config.toml
intermediate_size = 1024
weight_decay = 0.13
schedule = "wsd"
max_seq_len = 512
doc_mask = true
train_tokens = 741900000
dataset = "wikipedia_en"
MLP neurons of a small language model. Each row is named by its layer, matrix (down: output weights) and neuron, and shows model dimensions 288-415. Each number is 500 + 50 x the weight over its row's rms, rounded and kept within 0 to 999. Numbers have three digits each. A neuron's up and down rows have the sign that makes its largest values positive.
After each neuron's rows, "fires before" lists the tokens most often just after its 100 highest values on Wikipedia text that the model never trained on. A number after a token or word is its count.

L3.down8:494498546504511469490601484545543481489501420544446462496618477606473537530492441544542505475487474492571478531478551565534524512501391429403509564469504510467475473528445480496485442565485558592485443444497536492440531483564467485489518529509606529475444507549476533542413504497529497546516472493505623543516536519494488409521502501533569604415530546506511415590496497483486518493505
fires before: "| " 39, "|" 12

L3.down173:549452509552484494457485458368537539561471456583458514508454496475516552485573553472572563436466450469503465503441385393580533541530527542526484529494393442525476496494450529507521522523626407491471519519395587513583577508441422514534506518520491474455501533496485445577558486500430531512532468493496464569593509613528491574558473609496465544567430519571412432502420605501531480519553
fires before: "% " 17, "°" 13, "." 11, "-" 9, "| " 8, "|" 7

L3.down315:503454521443510544429545510553462467446471455548484472502443505509467534431457542435549530512396455435578525504527533427532560594465554515439464412472527582500472538513467433583498573448487452520450386509529542593477458563554477445451426548477508432503570457530489559439440475611509553628582555561432485511466385565523434627464540474465419507502479412449459476524574447525494490525487
fires before: ", " 21, ". " 18, "." 15, "; " 7, ")" 6, "\n" 5

L3.down422:601530466597488528502461462512517481537561519455529396433481436526573424432514544467527472476469539410494465531482597471473452558521515489523469513502547602403523405450485434405487463464525531492566483581491558553507594531474496526545525546551524532518481514473462501551537500519455412535590527534433520469472518441521428454517496407454541556500514463490444528458413497479442491451531
fires before: "| " 23, ": " 13, ") " 12, "–" 10, "-" 8, ", " 6

L3.down248:581521501483462502508556438441459452578501564445518529486459454451525545533514512552536451527503451607415625559564443506553428511497446521532455540482502474537461526509519444498462434478556428489428546591528538462496463491455524592557534464592525507612580504446483492530411414438540455418448493500534495536507536499464519556458528516551486510553503593462478505483496486516511470485441
fires before: "4 " 14, "1" 13, "0" 11, "4" 8, "3 " 8

L3.down564:471483504519504505413496540516539548420464457595512543487602577482504490476573482471516492437524549520508535412552474428487443534471541502532555484456515528478522376501559478475470432516407469496547507502497540482554436516490494479458544615490496603454499538385453487468589439477427349466609511544516464551539525483546601559471586470481468478432480509509540477493488391555564511563451
fires before: ", " 46, "." 9, "S" 7, "| " 5, "-" 4

L3.down736:487440497437591596562508557461396528609542517530512581500450461505564461469580488504563482473463476529524567514473475483505520511474510526520574477498538471546474495471480521368504498505455523442527564459462498438449504492505567482485580575475553487525504558534458505572578536495532352519514498514465442436595536486469415550519514425467505484570511535450572518457491534477421527526536
fires before: "of " 54

L3.down250:474491488492480481591473439576576552506499509605622537550460515591485455518571484492532433573483599440537529476531471488515540496516426557567502511516537577528421480489435558510472446498445524412462487447459442556563404524494529458375521481487499465456599438531466571561439517480558527486596484415522500531516599447475524499375574504560488524456555449561493465479518548548501508502489
fires before: "s " 84, "| " 4

L3.down158:493558486496534430441429463551431443565449554454508533523509479462600526494639373530527549465524433463558465519505465492529465463551561483576474505548574603571474457482504439465465616505428529508541403450481482529517614493537472495523552536490421475572458549408408471529471496562573536497571580533496550499569517510529497492554513456556520500502533608384539535551470495391531557485473
fires before: "." 29, "," 16, "–" 11, "/" 5, "ator " 5, "0 " 4

L3.down165:520488457450392438486469557443581481517521464518471457500480525460508466473538513507528487518484550433484439636504526441520503510519491488445508464464454575461478466504447478520525488552411456500540475630463535421409511488506520468443514492486538524393484522523536494529475487527574465523516523629511558432468550339469481399467516556497521476379529501536501556395517558476505462547461
fires before: "| " 76, "- " 7

L3.down849:481485511469533492513497430449568459548453428564475508435564443548566434567504531594496409478468584502528502579487428600546569451448416492509426463501489479437509517476598434432476501386570530503548485563506487492518481378503515497502509482483543519489576490535512567473474438574543494501570439501405443524489468419456480568469609516448520535521500561495512494445529487515566438545418
fires before: "| " 52, "ward " 5

L3.down777:404403481437543473449482511450494544503455508394437547472455473574511570499425508509538437418523474455509448630525558533499391513452512526559482526475479462442485442483449423560495573467504414458471485606534462466508515548485470423434510527477538468534507551596474522431427528399608496561528549489375476510523584424525592436514444437518453451458503533571482592443491640456498439489443
fires before: ", " 35, ": " 18, ". " 14, ") " 9, ")" 7, "." 5

L3.down819:492451509428429541427544511558519497498541489476601448446542475497461422520446435516564414531501418526452507491487526504530535652478526435545471522580534443468552542491553510505423528518488468480513524522431504445466502526409503637500579550568571507456473496471571442531497485567499486485499493415509515544521489441538490535412580539508532561493548604422538457471591459483497476530554
fires before: "| " 34, ". " 27, ": " 9, "–" 6

L3.down386:520513522506480459480569528493513524515462478581559502577504411562551567489536492455457528491513512474524455428491550489420520482515544531409453448482464423443503512474545511540519429554450596501514427513533529460504525558427453415470377560511468464556471448470475559561557456465440557533568486488541463475498460556536480564542521487545520380562464496468560437526483614452506462489451
fires before: "of " 41, "% " 10

L3.down103:509428509543512484512432544537500530430517471490451445515528561464476517542497501535586549489524406469473428521481512545598541531427557507407537525511387559541517447493491461598485401532520427476538534461522492543352484513503426545479513650502549469443527534524525607538422577481510520433449607450486465419445505468580467518486547476525406568572401540516604427469493406531505533427505
fires before: "- " 46, "op" 5, "ar " 4

L3.down550:593456490550513443508437447441483403542530573476439547391535511508592546496544501484530487542456444555513476492581509555521501453501570501537514504468496524572455545442428429580521479517515516556453490542596582539565537426519619485533563510457562446453513441599521480514507420432459493500481442483558580469504518439460475439417513496551553556443513443525495512460453518446453498465525
fires before: ". " 23, ", " 12, "." 10, "of " 9, "and " 9

L3.down675:525482571452409530499426451483654551501543488523449553520618482475468410437496472471512534506528518459460601536611434497561497594565474493504536490502518492535412467429457540534467511477528521566470511523525534459577555459521500507483472519504487493523455440564615572569445439501467453393577487597402480559585556561451468551493526483474584557566504522440423540528481598539483523471495
fires before: "| " 39, "|" 27

L3.down584:551449465450508476527429519493526531493489443531541463479461478519554460484492503420480526502437519468464437578510546541502446518461453465441479454553534493524553493493407558489567572528493401518480582424610427423538474449483403563481522491460466406425508461582569492553556520515664491535434551521435440550517495463412432460502506488470515486566478472550407425465499465479489452507472
fires before: "| " 47, "mission " 4

L3.down228:374489559531399497519425504506522524503566464452425437541512457438468515524555497466459501581542593482440499531408525524543421544556526538509479549510454544438550494410445559448466454461555510430458423481449478470537436532636445554486553445478520519403559497610523421451579541558500400489468494488546505476486568491519447479429577461498531648527523588545490465475411505481593558423498
fires before: "\n" 58, "\n\n" 35

L3.down739:508503498414433520484519523463496416566490518462487498529566591456483530512449497518523422511494567548539518592520615491444513500545506500482492467482449482570480468522476575534492441551470491517668491674524416487531515460533459483521523463488504471442569475553551471461460595480499497450465572518500491458503479372495504492516501563467528536464491397524552519483539565562431531532458
fires before: "| " 85

L3.down923:538489532565515522525534518484397546541512508472468558552556566523576486514482503508479499471517502539503423528432482493579481467570533442500510493499493553525547538514480513549469565438502553513540493419520474485391556497552505474479478538397439497528408529554392451485536414506522528540440533443458514500579485459439573421554484483353546502469488494515512530434514475453513594501553
fires before: "| " 33, ", " 9, "400" 8, "." 7, "}, " 6, "," 4

L3.down647:461534457466494439581444545498426556500450519500443563362592556477473469500490508426512523454510493544484449436500502515541474535546603504464474521544541516539481417484526546504477476505553503445522517427428580555565573475407416457502545511442446472584521380455495479503445521492540420489502456496510538541622592473459443486572491496454507587492538640553523405511466546506546400525519
fires before: "| " 30, "–" 22, "|" 10, ":" 7, "st " 6, "-" 4

L3.down317:476516509535541465475435446433433477542529448514613510478507521503509564506519493497360555497584372507534554407392427455511478579430588542463510514441497510543516458552497519535428518539481492492510473483499525470510476556552460514462507549545430510478544450483399493514532483567529493372483505468455520518516479607575578509498486502412516536598491602457559549533520439491483481471455
fires before: "\n" 54, "% " 10

L3.down973:480494492552472486491509539557503565550562567476477496473488503608378485471431523489560416473575485525482580542623548482502451450534398516458563510511439584521514584585546445513509614524680535528471476470449518512481429432482436482566544550463515456480511516490461505544556517432450506475530505467440441525518549516522603544505483454564493623464412534544541449485508504466440426423527
fires before: "in " 26, "by " 10, "to " 7, "on " 6, ". " 6, "|" 4

L3.down122:554551538534494482491471480531428554482488494519507444449444603495468554561400504495426466555539473525570412552499515474458486490486553458467504607443492624536505491493495423396398437517472487484559461474500477498430534513478489500607423537452497570506557575454476425574357565485466416603579551530505555487492530499680421513572524427507474472466477406474461466526451641443628568485477
fires before: "\n" 26, ", " 22, ")" 10, "-" 7, "ians " 4

L3.down417:475550498483529509466403497508533467440504488438480405495460434381500514501439539505405479457550603536451537663465497493504417562489486552458505569518567561512506541449597450494431512504497461479543472494532525555554524465483474557501557545554435443523520476559565538496501521522601583457574508503480472501596502484538466421505509549391547457480482536471513437529556555472525503429464
fires before: ", " 30, "201" 13, "200" 11, "202" 6

L3.down809:527563486543489461495629455404459478525461464386510430463476546515611578562421520586427480498449539568604555487523522446522461573462426470506492507391561508524387554540533537490531484466499621541615436552566462542487535469561645538525531568555480511443552472545507534507539544479478490486535471446485485602513553476575450433504477538391479431396603478554474514409544568430529524521569
fires before: "\n" 34, "\n\n" 18, "\n  " 8, ", " 7, ". " 7

L3.down488:599535535507492535553564449571485471553428534456511464546499495540451438428443507557433514482598548553476461550569461517411457455608523433460523542475440530476486483479492437521486570429450505566468486530532542624526507462624430487561549507561536564440513490483495551511525512557553601453488533543536395598506480538453491484439503484525523427461424519471498517439453480515440394529429
fires before: ", " 32, ". " 12, "\n" 11, "." 9, ") " 4

L3.down443:522387465546468471431512507504502512518539457504600555505436503476504456491442500475539461452418444475609507465476500540442509425523447501507502491499457474456491564481530518495473460485561573530520472557488534558441494551494638434481450536424530507473549454557529554571579527543530551416488403495461554586428447552539493562515511463428562525515517529540566491532402591450571523525500
fires before: ", " 35, "\n" 11, ". " 9, "." 7, "and " 7

L3.down118:532391508448422465487470461397554484445528490555587526475425488503535500515452526457484498478577480475472563457497451524512444454523428537549377454481470597405470526502405534492456533509447556508553573486525598434523442529425509514486519472596523563503574653480538533425401531438477662607588460509495547541538602452523497499585473522527540494476525467524464519571500410488507470412446
fires before: "0 " 21, "1 " 11, "4 " 5, "\"" 5, " " 5, "3 " 4

L3.down274:561498472523432478522538490435513436562527558612493459435494468477493468621508554484507496461470491480565588452541338525410484539494491457487534544493542547525479564503478518474553467577502572527465424531523490483542466546587461559493424439462567463589457524503545458546515467471514463469440527554536519500556611403501551468487542457596500465512515487589476464508393506509512552470459
fires before: "of " 20, "by " 13, "in " 10, "to " 5, "with " 5, "at " 5

L3.down685:524465554503498404546535468507484493546581449530589464475470547485523517426562456583489656439554484518489579575453458515486545580576570412468497537517512560450485505438520485516479455494557505520513536523424593490495466470504455539557513395492442460438466451430462540514494513451447512568488564489618459534519417540513528543547488515484437520536500451608509466567467482440546434507528
fires before: "\n" 43, "." 18, ") " 12, "'" 8, "', " 6

L3.down538:434424550403499526517430569529550590486493511480530501463594424536551481542405527502542538512539527514584418456475465521543423475556561526481487486556450457452488476552501472525520453559519506538532480562478556495590548484518404490522455451465545538532546410529521486511568521683481445458452515458504467477468567447508570537450478510490490523496473494572509450591503428531567536484349
fires before: ". " 38, ", " 26, "." 14

L3.down46:513535351499510609601526424434473539559415509451472503538540495481540428546523469470528637529451518470533516479568441508551434474510676537453407633420465488525507492498477446540446369552441482452456529492509386461480454609496455539467499461452486525491544526527520464524569660505499492576527570520538542436455505506460461536461467452425496405551437512485574498438455519554561560488520
fires before: ", " 35, ". " 12, "\" " 10, "\n" 7

L3.down826:527487487572543482497582547531487503555424510384524516535458483410493518491443470496485500553463400419445513487613596547515430407551480494456544542544464486525484490458501499529473546348453479445476529426439542462394378509418418442508479504425412434525509435487521419492495491463471512505547476554502551582458497409538501526512449593412512506451504477508561358382538533446485448480569
fires before: "\n" 58, "\n\n" 31

L3.down786:543394531487426475521461467447454455525535497532527488494448453566430498647518508488517425533478547430497494589499556542504541478548479523408531474594456484443578531483574486363502580500528432443509439547523547452529477403500502631438481492474426558495420463501478508467449472517567445453473469396514541501591522505589520514449502523514490499520610494509532579497558582467518440526458
fires before: "| " 60, "|" 5, "January " 4

L3.down21:548490472538448503503649391571515537518448494481498585449482500448518597521526445473505489498505584442507479517466502534438435465495422505517528545412484484456452543516561459450563574530515388550487463481492542553395500483477540466474556513404499450481582565481499533444541446475448488437564508459542510415466552379461574425467498548486489481499553437549460451465586597486468461581537
fires before: "\n" 62, "\n\n" 33, "s " 4

L3.down475:476390482608429490598470563514516471528501454533393470530464530514607500492514544553509551395491511481537368522483474486475516528563555608597499486499537562537548532520556530542463550525508500546471405546435488451431502499492391492436417591536466521477557445567494553535520523478473507529435405555535484464421602501459657497453512544574573457474451492556529535534558503486581542447560
fires before: "\n\n" 83, "\n" 9

L3.down767:415450547551493455475414482578528563448513550480598518439579444536472477480547474517454596467473484542468538458477505504470467470539475481515422471460548495494491492517462549547509486477450490507535450541432414599426561415545525504537510530443548464483434483470517471465505575550521465430574474467494513575563409535472405553487574449503480500532439535599504485482510440591444550532393
fires before: "| " 32, "–" 9, "; " 8, "H " 4

L3.down583:476576506438499483563459469501451422522457463498522502528491488598455466425523550417532509479490550517432564542393493530473487478472438492529453563448554578434554449489534509482517510473510528526538503500554458439512555439412477504574513519545448465503484564581465542530530484544536545477500444449443540560475567456502486479452504501493451547621484458463576510554507516526471427526440
fires before: ")" 13, "-" 12, ") " 11, "–" 10, "| " 8, "). " 7

L3.down628:472464570489455432604428509527477440472481551483479430527452493416440520552567489554445517447501443511640506546453513407516589551405563455531461513566534598525460494536629549538481444442406477516533470449506493453598447508564541534464552494452475545579402515559567463530556439523509513644464547558533531512593584564461524525485498532557520510442476496507483490492514505492431516458489
fires before: "th " 20, "; " 17, "–" 15, "." 11, ":" 10, ". " 9

L3.down517:537560558467491469583548517565429537592490537517453609499464453536457528483488477631458465611447500445470413480562512507551501525512562466507495560453424465389523517505548490528443498610463537536556501496486480514539444447495487524448507616527414569501517493503596567461465477517552594427501509608640483501443472544577443455591434526415477519414499518536540415525476490538563470514439
fires before: "| " 25, "(" 22, "and " 5, "– " 4

L3.down366:490483537497537524524497559496589516561534467550433495515435447559574475546428518498545465482530473467423382452432509584463435436452476514436495491505465514504522499396512565566504553488509532594494531543554478447505507388493450544461524442530537530460402518396427407539513523480486543493602537499514431540517502517579486468468455507490441555553496485465485468450525565487614453488568
fires before: "\n" 92, "\n\n" 5

L3.down226:462500487540539426553426530454525472572502548455471522460580573466403525467436471433471508539438568497462463558502527524531459434529552575423470597561503421411495507465462478548455459525492460495468481488507546464433503433476511497475426486471450446520575565559553583466435538499466557440531503538364471513514512528441435493511562386567581518445471481488436504537517565512495500503524
fires before: "| " 29, ")" 9, "alist" 7, "; " 4, "|" 4, "N " 4

L3.down182:489565475528531445556573452563511526449490503477458543400445507453476460493525509549554539562536569491573558515506543507502499542488578427497460486562511556520555451452455540562610528501480501438526430573473464441514468494481630507492560474612470453447462505474447503450490465502516499493428575483533491453414521438556507510442487498493507563520524601551527523512484466546497542519514
fires before: ") " 18, ", " 17, ". " 12, "." 11, ")" 9, "\n" 7

L3.down6:477537439435518472479544438529464602498447516570462499448462462458502511506469508547506534458487512519518533503511471581481589499534408582535498448570421492553552527455536456510460525450478487436463556453494461454421392403504526483510485506549491541461509508480488418587416521490466381458354533463483494566471556492535594539517494575503495513494377512453526458542516505481546525467579
fires before: "201" 15, "202" 13, "199" 11, "198" 9, "200" 8, "194" 4

L3.down925:582564627504461462532516455489436497625484426479530484575516406473614510454422604463453383422475546535438486491468474531598538583560503597502508410554546507519531509509467506496450592540480559506516497468519435540502551440555471445484497568527481475520456442526495500537531502429461592480516509514504491551561515507500474375584485415482484443526560541600581434586511557476447534579460
fires before: "| " 98

L3.down623:443407519519443549424531493488459562463518571478522504437423495459522536475591571392580505521526481519483430412420465527466479471480536539568448608500480460483509457464521474464444461515579531517504476483621605537482507457587597507476428536511593530566522535446429507501439554577572405533563431433531478517665508504496435525480482534489500553515472504479507417577455472565495521500548
fires before: "6" 15, "4" 11, "7" 11, "3" 10, "2" 8, "8" 7

L3.down503:458397470493517471580487459479557510477454584553508456491432499494556523459513510514480474477565475461508547485509473475502461471509498579492467514478522442471529502457519420488518454490580437419486482482521554484528502424473485585559557393576484442400488520573514504514443596497570494444483464459458472583384504494558562467483555493573481455489471459555580510499511464446552447546473
fires before: "s " 54

L3.down450:502534443447548565564446477524538581494539579468573441505610524554536477464474471548531417532564526536464616528517413542412471402482488458583500576433439527445511510588499529526519532533512517559480499484496501530547588438497569506425514477620413521514466560454470458473516476500476554587567529477536550489381495432421525496589429435497491426524536497477506576508456563603551483487484
fires before: "s " 84

L3.down567:560596512539571570486660437512487475506552424583486592496587476532624500491452566388444454426504487490439452461527448472446492489530580461490468424502582505439532575472472465480488575487547538544514449573539429491420526510551363490556428506481530451485527498528465416517512491485486521515436578435391444517457459533507483488501476540462495493526490472550544590478486527412451537496445
fires before: ". " 49, "." 17, "., " 7, "201" 5, "202" 4

L3.down658:487575478529519552494546481530445532649503499448498467521460383469528423508557441583427463488574459508525417520512524524506494470512566527408488603523599532513459559527604484530525488466544479541545455512448480531476447513509515567563498528517495479500505638539536486503518546423556410609449419519482472504481579519509520560554437463512495543471517487552489412473486501479555503436498
fires before: ":" 36, "–" 18, "," 8, "-" 6

L3.down53:461499489512534569472591497343419500531520495565475486420496501552555400513446622589468517516536465553480420486451451457487462496555453538517498468390561477562471535469484443588489477488427501477492450561427535525381497448448494515470445496551536546505468527429439450457465551479401477591517502526507406542516402523471543453546570515488543495480464469489519549451493454479520489469517
fires before: "| " 24, "\n" 18, ", " 7, "by" 5, ": " 4

L3.down861:456491570550435478512442452487461462522468505501492555482603513472642479560501426351414432445455458508479388508512530546508490517503534567544510575531544525499451496420366503550490552421473548452493465523441521506515462363419490493505487448479528497549520420590507486632583530479434529464468510492476512507536402487517414469489473545540462502469431540446521515497484481419517505449549
fires before: " " 20, "\n" 11, "0" 7, "|" 7, "2" 6

L3.down988:547484477494517533479483472474569516528538508503480434470481448531492529470531500531486472485439438471474499561537454577473556477514547448480507477499505589499547513528449516461565620475535491585466493434436431493487499554473597579526433538449489508607548517534456567533477426415515484442500485516499472511487491474504493485576441570386601567610515400507495496495512556541509438537467
fires before: "| " 38, " " 10, "2 " 5, "0 " 5

L3.down886:513496480545492424458471387600441495504494489553479560325397543476447494587520442424539489581489416464451540479477503488486489414555513485544502511429458659492504443507473476423551514499576474479430526484465530461516463415524519505482482497570484461532498440524420527526551535507487561475514510518602503489602569412471475471479466492518475500443485507540466558486404504446515536529397
fires before: "and " 17, "of " 16, "in " 9, "for " 6, "at " 5, "to " 4

L3.down873:436434487499507531517450485428470379420556466511526459478464468448526483616429534498406525450521423490466506410520482479508566544589604522524615542586542454484553541518509456471552442548468480486492493515349542472457475479417469416461517532517533427468563376486558501486473417509463500601465503444541511488450432526538472477407523505516540475452474443559511467483403531534601473404418
fires before: ": " 47, "\n" 11, ") " 7, ", " 4

L3.down600:488481506487491445445501477527506487546490534465591536491544581534506502433493513477463477498602521446531507502529536566496497496506496505476479498525500507440554612509421584442565481484537451525504479533406534462541487529554461509397341519488526517460566384538641459466569565474617512434457450460514422557455486571500390519535482504543557498381508529474369509333489481594455415499441
fires before: "| " 35, "|" 16, ", " 7, "." 5, "'" 5, ". " 4

L3.down260:471480501515539490409480443490494550481531470480520464480478480402504486553625449483651398556443500506479525529479485458564545441466574624453452466589553551396464475445584483491500509514527551550531502434471461471609423534581552478532488388461573476496473486468560537395575543498486503485542540499456497483439495451459525457517474531560472553470538495501471498424516540464481475559489
fires before: ", " 15, ". " 13, "; " 13, "alist" 8, "2" 6, "7" 4

L3.down79:534505514504508450507542643419548415571501496520476483544449490459458540539475481398493489433497467524435436432526500535544572442428425412555589481617510498483428542520648526516595494473495501600492536500529413500418418459569529514464561491535627460468468473490505522433506534440568501488480449547426527500578494518566517421444471494445582536489401564399511396505522482587469502496499
fires before: "| " 33, "|" 15, "; " 12, "(" 10

L3.down333:541447577412539461503586533557500542436573563368465570450487464565508573471456599413531442532458372538566557423519547504497470526554499448489460593480454588418477470492520558561504526515474483536549523478490450475601461553556508458601393424469467479437491542562491493579527544548485488503499456515494449466585401471472588563566481347529515473611459525499482454468492571548517632391441
fires before: ", " 31, ". " 14, "\n" 12, "." 7, ")" 7, "| " 6

L3.down352:488481430451381403484411535547550495476464520498524560488519418447497586557466531445500483449537463423548476610531615634462491502509464527565439535533406510574445424407550447480499542360499456545560488505423518568403497426462569416526469586445475516454573470538500479515472581543514537478565474531515580437504588405513566492397516474511461544492575454517562488515540576467553498542550
fires before: "\n\n" 52, "\n" 30, "." 6

L3.down798:487541527475475457425524493519469517481501501519482450477518496523563467617540472478548498468439549527505485438450551434553440508558499552499535491519487518507489577590506475455469527521464578444489468571478560407517418494444482521532559516475450535567438483549469584513508506641512501467443548456448408514434484501514499487426520517468596536604442482506513512457491497492427519491481
fires before: "| " 48, "|" 18, "R " 6, "S " 5, "H " 4

L3.down486:498435492418527520503588543560447497476489517429453524489531516518564542473590453408468496467431455448523395545457527515527499547441514544553536424402427487485554572517461509534420536551551531492551448482464525498496480508441559543523498484545491465524435487466576507577520475459500559452581493450429531581536483390489536474585456501449466500600492520532465457466577523519428535520461
fires before: "\n" 62, "} " 16, "\n\n" 11

L3.down321:530401563492507501514456576484547568637399596450519444467486452444508531542520503455465466429511478454578460487458439437557514514492475470524535540526534588492463478463520525492517449627467571456592616536526495500425467533467431438520518464521381509496510470480463513545554509479470558375569452400491548587580414543632559476478515511509605504519392523526485591512439510496506480489502
fires before: "\n" 88, "\n\n" 6

L3.down350:524547528529492534456533523461571475471499508614446542455485505454520528496532465429648542479451542516559490502569470435552506556395550495508503479420541476426533514538523458535418452501458521458513445456526599497566517512440569611518538553470511545449533503465464535396504448485448507523466610499483482496511474473488505495491424488413491519469436452446540575479552535539563493394544
fires before: "." 32, "," 7, " " 5, "7" 4, "9" 4

L3.down957:480498423467428474482468533421516518462466444540541504506511384493400529459506493538600514499592526463390470464528437522573480515484434510430548541545552542482508487533439541531497456480463532575447535464439508561419480400384467482484515571497510449456377450601552552575465467503382439483538519517502499588563432490504406477537497400552433565567489513445564472574517527513469542530506
fires before: "| " 67, "|" 11

L3.down893:458417492490467433511593524495398545573509502498535501434551547497489498485483590427501530494552437477515443544523557540527434537573511475499504591536469530483514591462447501497478504459500511504495514496440389321491481450447384551487534483456519444589562403516502484530422489449495548576522472523459504469488555541488500541474520580373543514520543485380488494540527450532499500482486
fires before: "| " 31, " " 17, "|" 12, "Capital " 4

L3.down70:473562401465393494549450499478398451572531500500604602511478506579443511471489534458458553427501417471479528453473515525464479486453490517463548517486492530497576513602431629488499578530574500541516409448504486545463524443507512454480531415461435500476508503411496452562490511456523475562430436519555457448529518598424562413575512494484552554528518533496476525495480461351509474500484
fires before: "|" 46, "| " 36

L3.down519:450532522535458458581422418509452525499462537437495487445534576470401468531530515522450458552478396479577438463468480470555579504421414574513429510570455450387554585546517493435493400506515556456464534507473469480454514503510677614407474444434551476485490499493534444580531505474555515553444537414504512479448491515498476502425543464494601524423447553448458615521457457501459457511460
fires before: "| " 26, "s" 10, "|" 7, "5 " 4, "2 " 4

L3.down109:559492503433426501508472445533487456482565491454502486579530506479609578531476421551550419437506506520522584455526476555453473512483552489530518440441480447426495432490504512383504518558503541524500481526523511544493469510517409444496562525531518485474549505521445483484482479522589432452454492553518502532601482436505508503518509509495516500545405452558467503413554545510496459505508
fires before: "| " 46, "(" 12, "|" 6, "Mas" 5

L3.down114:479493507458509496487589440578551503573455407431503514476488495515526465456498535536549490514480491417545519498582470516542478496582490455466425543460478581517476605499449467517486533473506514580430513414525497509477435395537498508501529526555508435495602491590551424562518448510640555477526478466528482456503490468470475489525503533593552483426508484446487431500506525413492541544539
fires before: ". " 18, ", " 14, "." 12, "and " 9, "in " 9, "| " 5

L3.down294:448517454490512459495473527481506519524419435531657517503544528517507488522518497526435551423478452502439470490519465581458437446497438519495413540461472400404536473502456501498539525579532529436496581488475486467481486450506505523559510551477422481549570567565552529478486564507461562515484602536535467367535463520541452440441499407457520441490485536591449489598487411425513540530485
fires before: "201" 20, "202" 11, "200" 11, "192" 6, "194" 4

L3.down671:423495476499478474563521485469503519504473481566540550438509289663567453556609494476622550507561475517456520477511523479571403484543524454538493484507472472529445427482514558470503481423445468477397499485418493503546483443387487453407482519467537515536491585486507526522556475418509466468462442564556490452492450458497458471534467453535543522513447428571573459576580547525507501570420
fires before: "| " 69, "October " 7, "|" 5, "September " 4

L3.down497:614459575610482500522494471576520542579374511465512429524522483424487402430530497545553503482415450446448497447550498508556538509503532535459509473561466588547520537480534560563495579451482578527467590556540458503433306466496413359574473512471552524563501445514457493533519486525569503533570395539560422518451495450562482484412491482497503486486588529477526487479406510542487574506546
fires before: "\n" 52, "by" 8, "born " 5, "a " 4

L3.down624:470619527519519473472490504524497423534470486333513519526512453486429435549489530540474455461454469572566464563519516465535433581596517441500500442501511518572603527488485445497532516597488516497502490491478490533500457581502482476509452566542502506584485498447520515508624439513549546494465592537522475485574577466540590483435421503427508556487534568482598467460461505441521463529503
fires before: ". " 21, ", " 20, "–" 20, "-" 11, "." 7

L3.down775:565545514459399519476472534577539451503553520473537452499495524508571504436485455513406498557588437452523493557519486612615472563412550475562481425554469586495515436534490401539498463521524559430470436532582491486515515493434497512554509514536584496512474517520521495493470491469479500504435544403459427487510446461548443501499593508466499446434461469517547601509479519479520420475545
fires before: "." 24, "–" 11, "," 10, "% " 6, ":" 6

L3.down221:466522543470435468487481542493476536450519489451451550503534522561545490572521517421451523507493552571483565470421553525580595429482525554493486555528439484424513510560450448513527465531417500545554505464436543551553529504583587484501481446513457518587482508536489535423415479477535398453451510503504514620589485439487486587422571592442397529430489476664511588535421443517552487431519
fires before: "." 35, ":" 13, "–" 10, "5 " 6, "," 5, "-" 4

L3.down1:525531451528421494535480508537552530521367453413527494533541565570546521504447503449531480488466513569531518469551428592417473437505536441499538489530461575503477556451487494491389450520587435490409453590457541509478476445563551505464628537463520433546406413620460509431451443458511447488490495597549592419469532390448526569501579430577516442472539458450456423536515382471492454549456
fires before: ". " 19, ", " 17, "and " 10, "in " 6, "." 5

L3.down1009:505489427464442490526505450540428445511465557553476510534489488513493539503489552457379466557458506518434444507550473507437469579508508506458542505477425501468553643466570467537510465511555496438482491409553471498527547520564519528448595421483494490419545493570555530522554432483469474519518522433434376473600549545525476462453451489482432529460529473464452424481472500578494532535498
fires before: "| " 46, "(" 15, "– " 6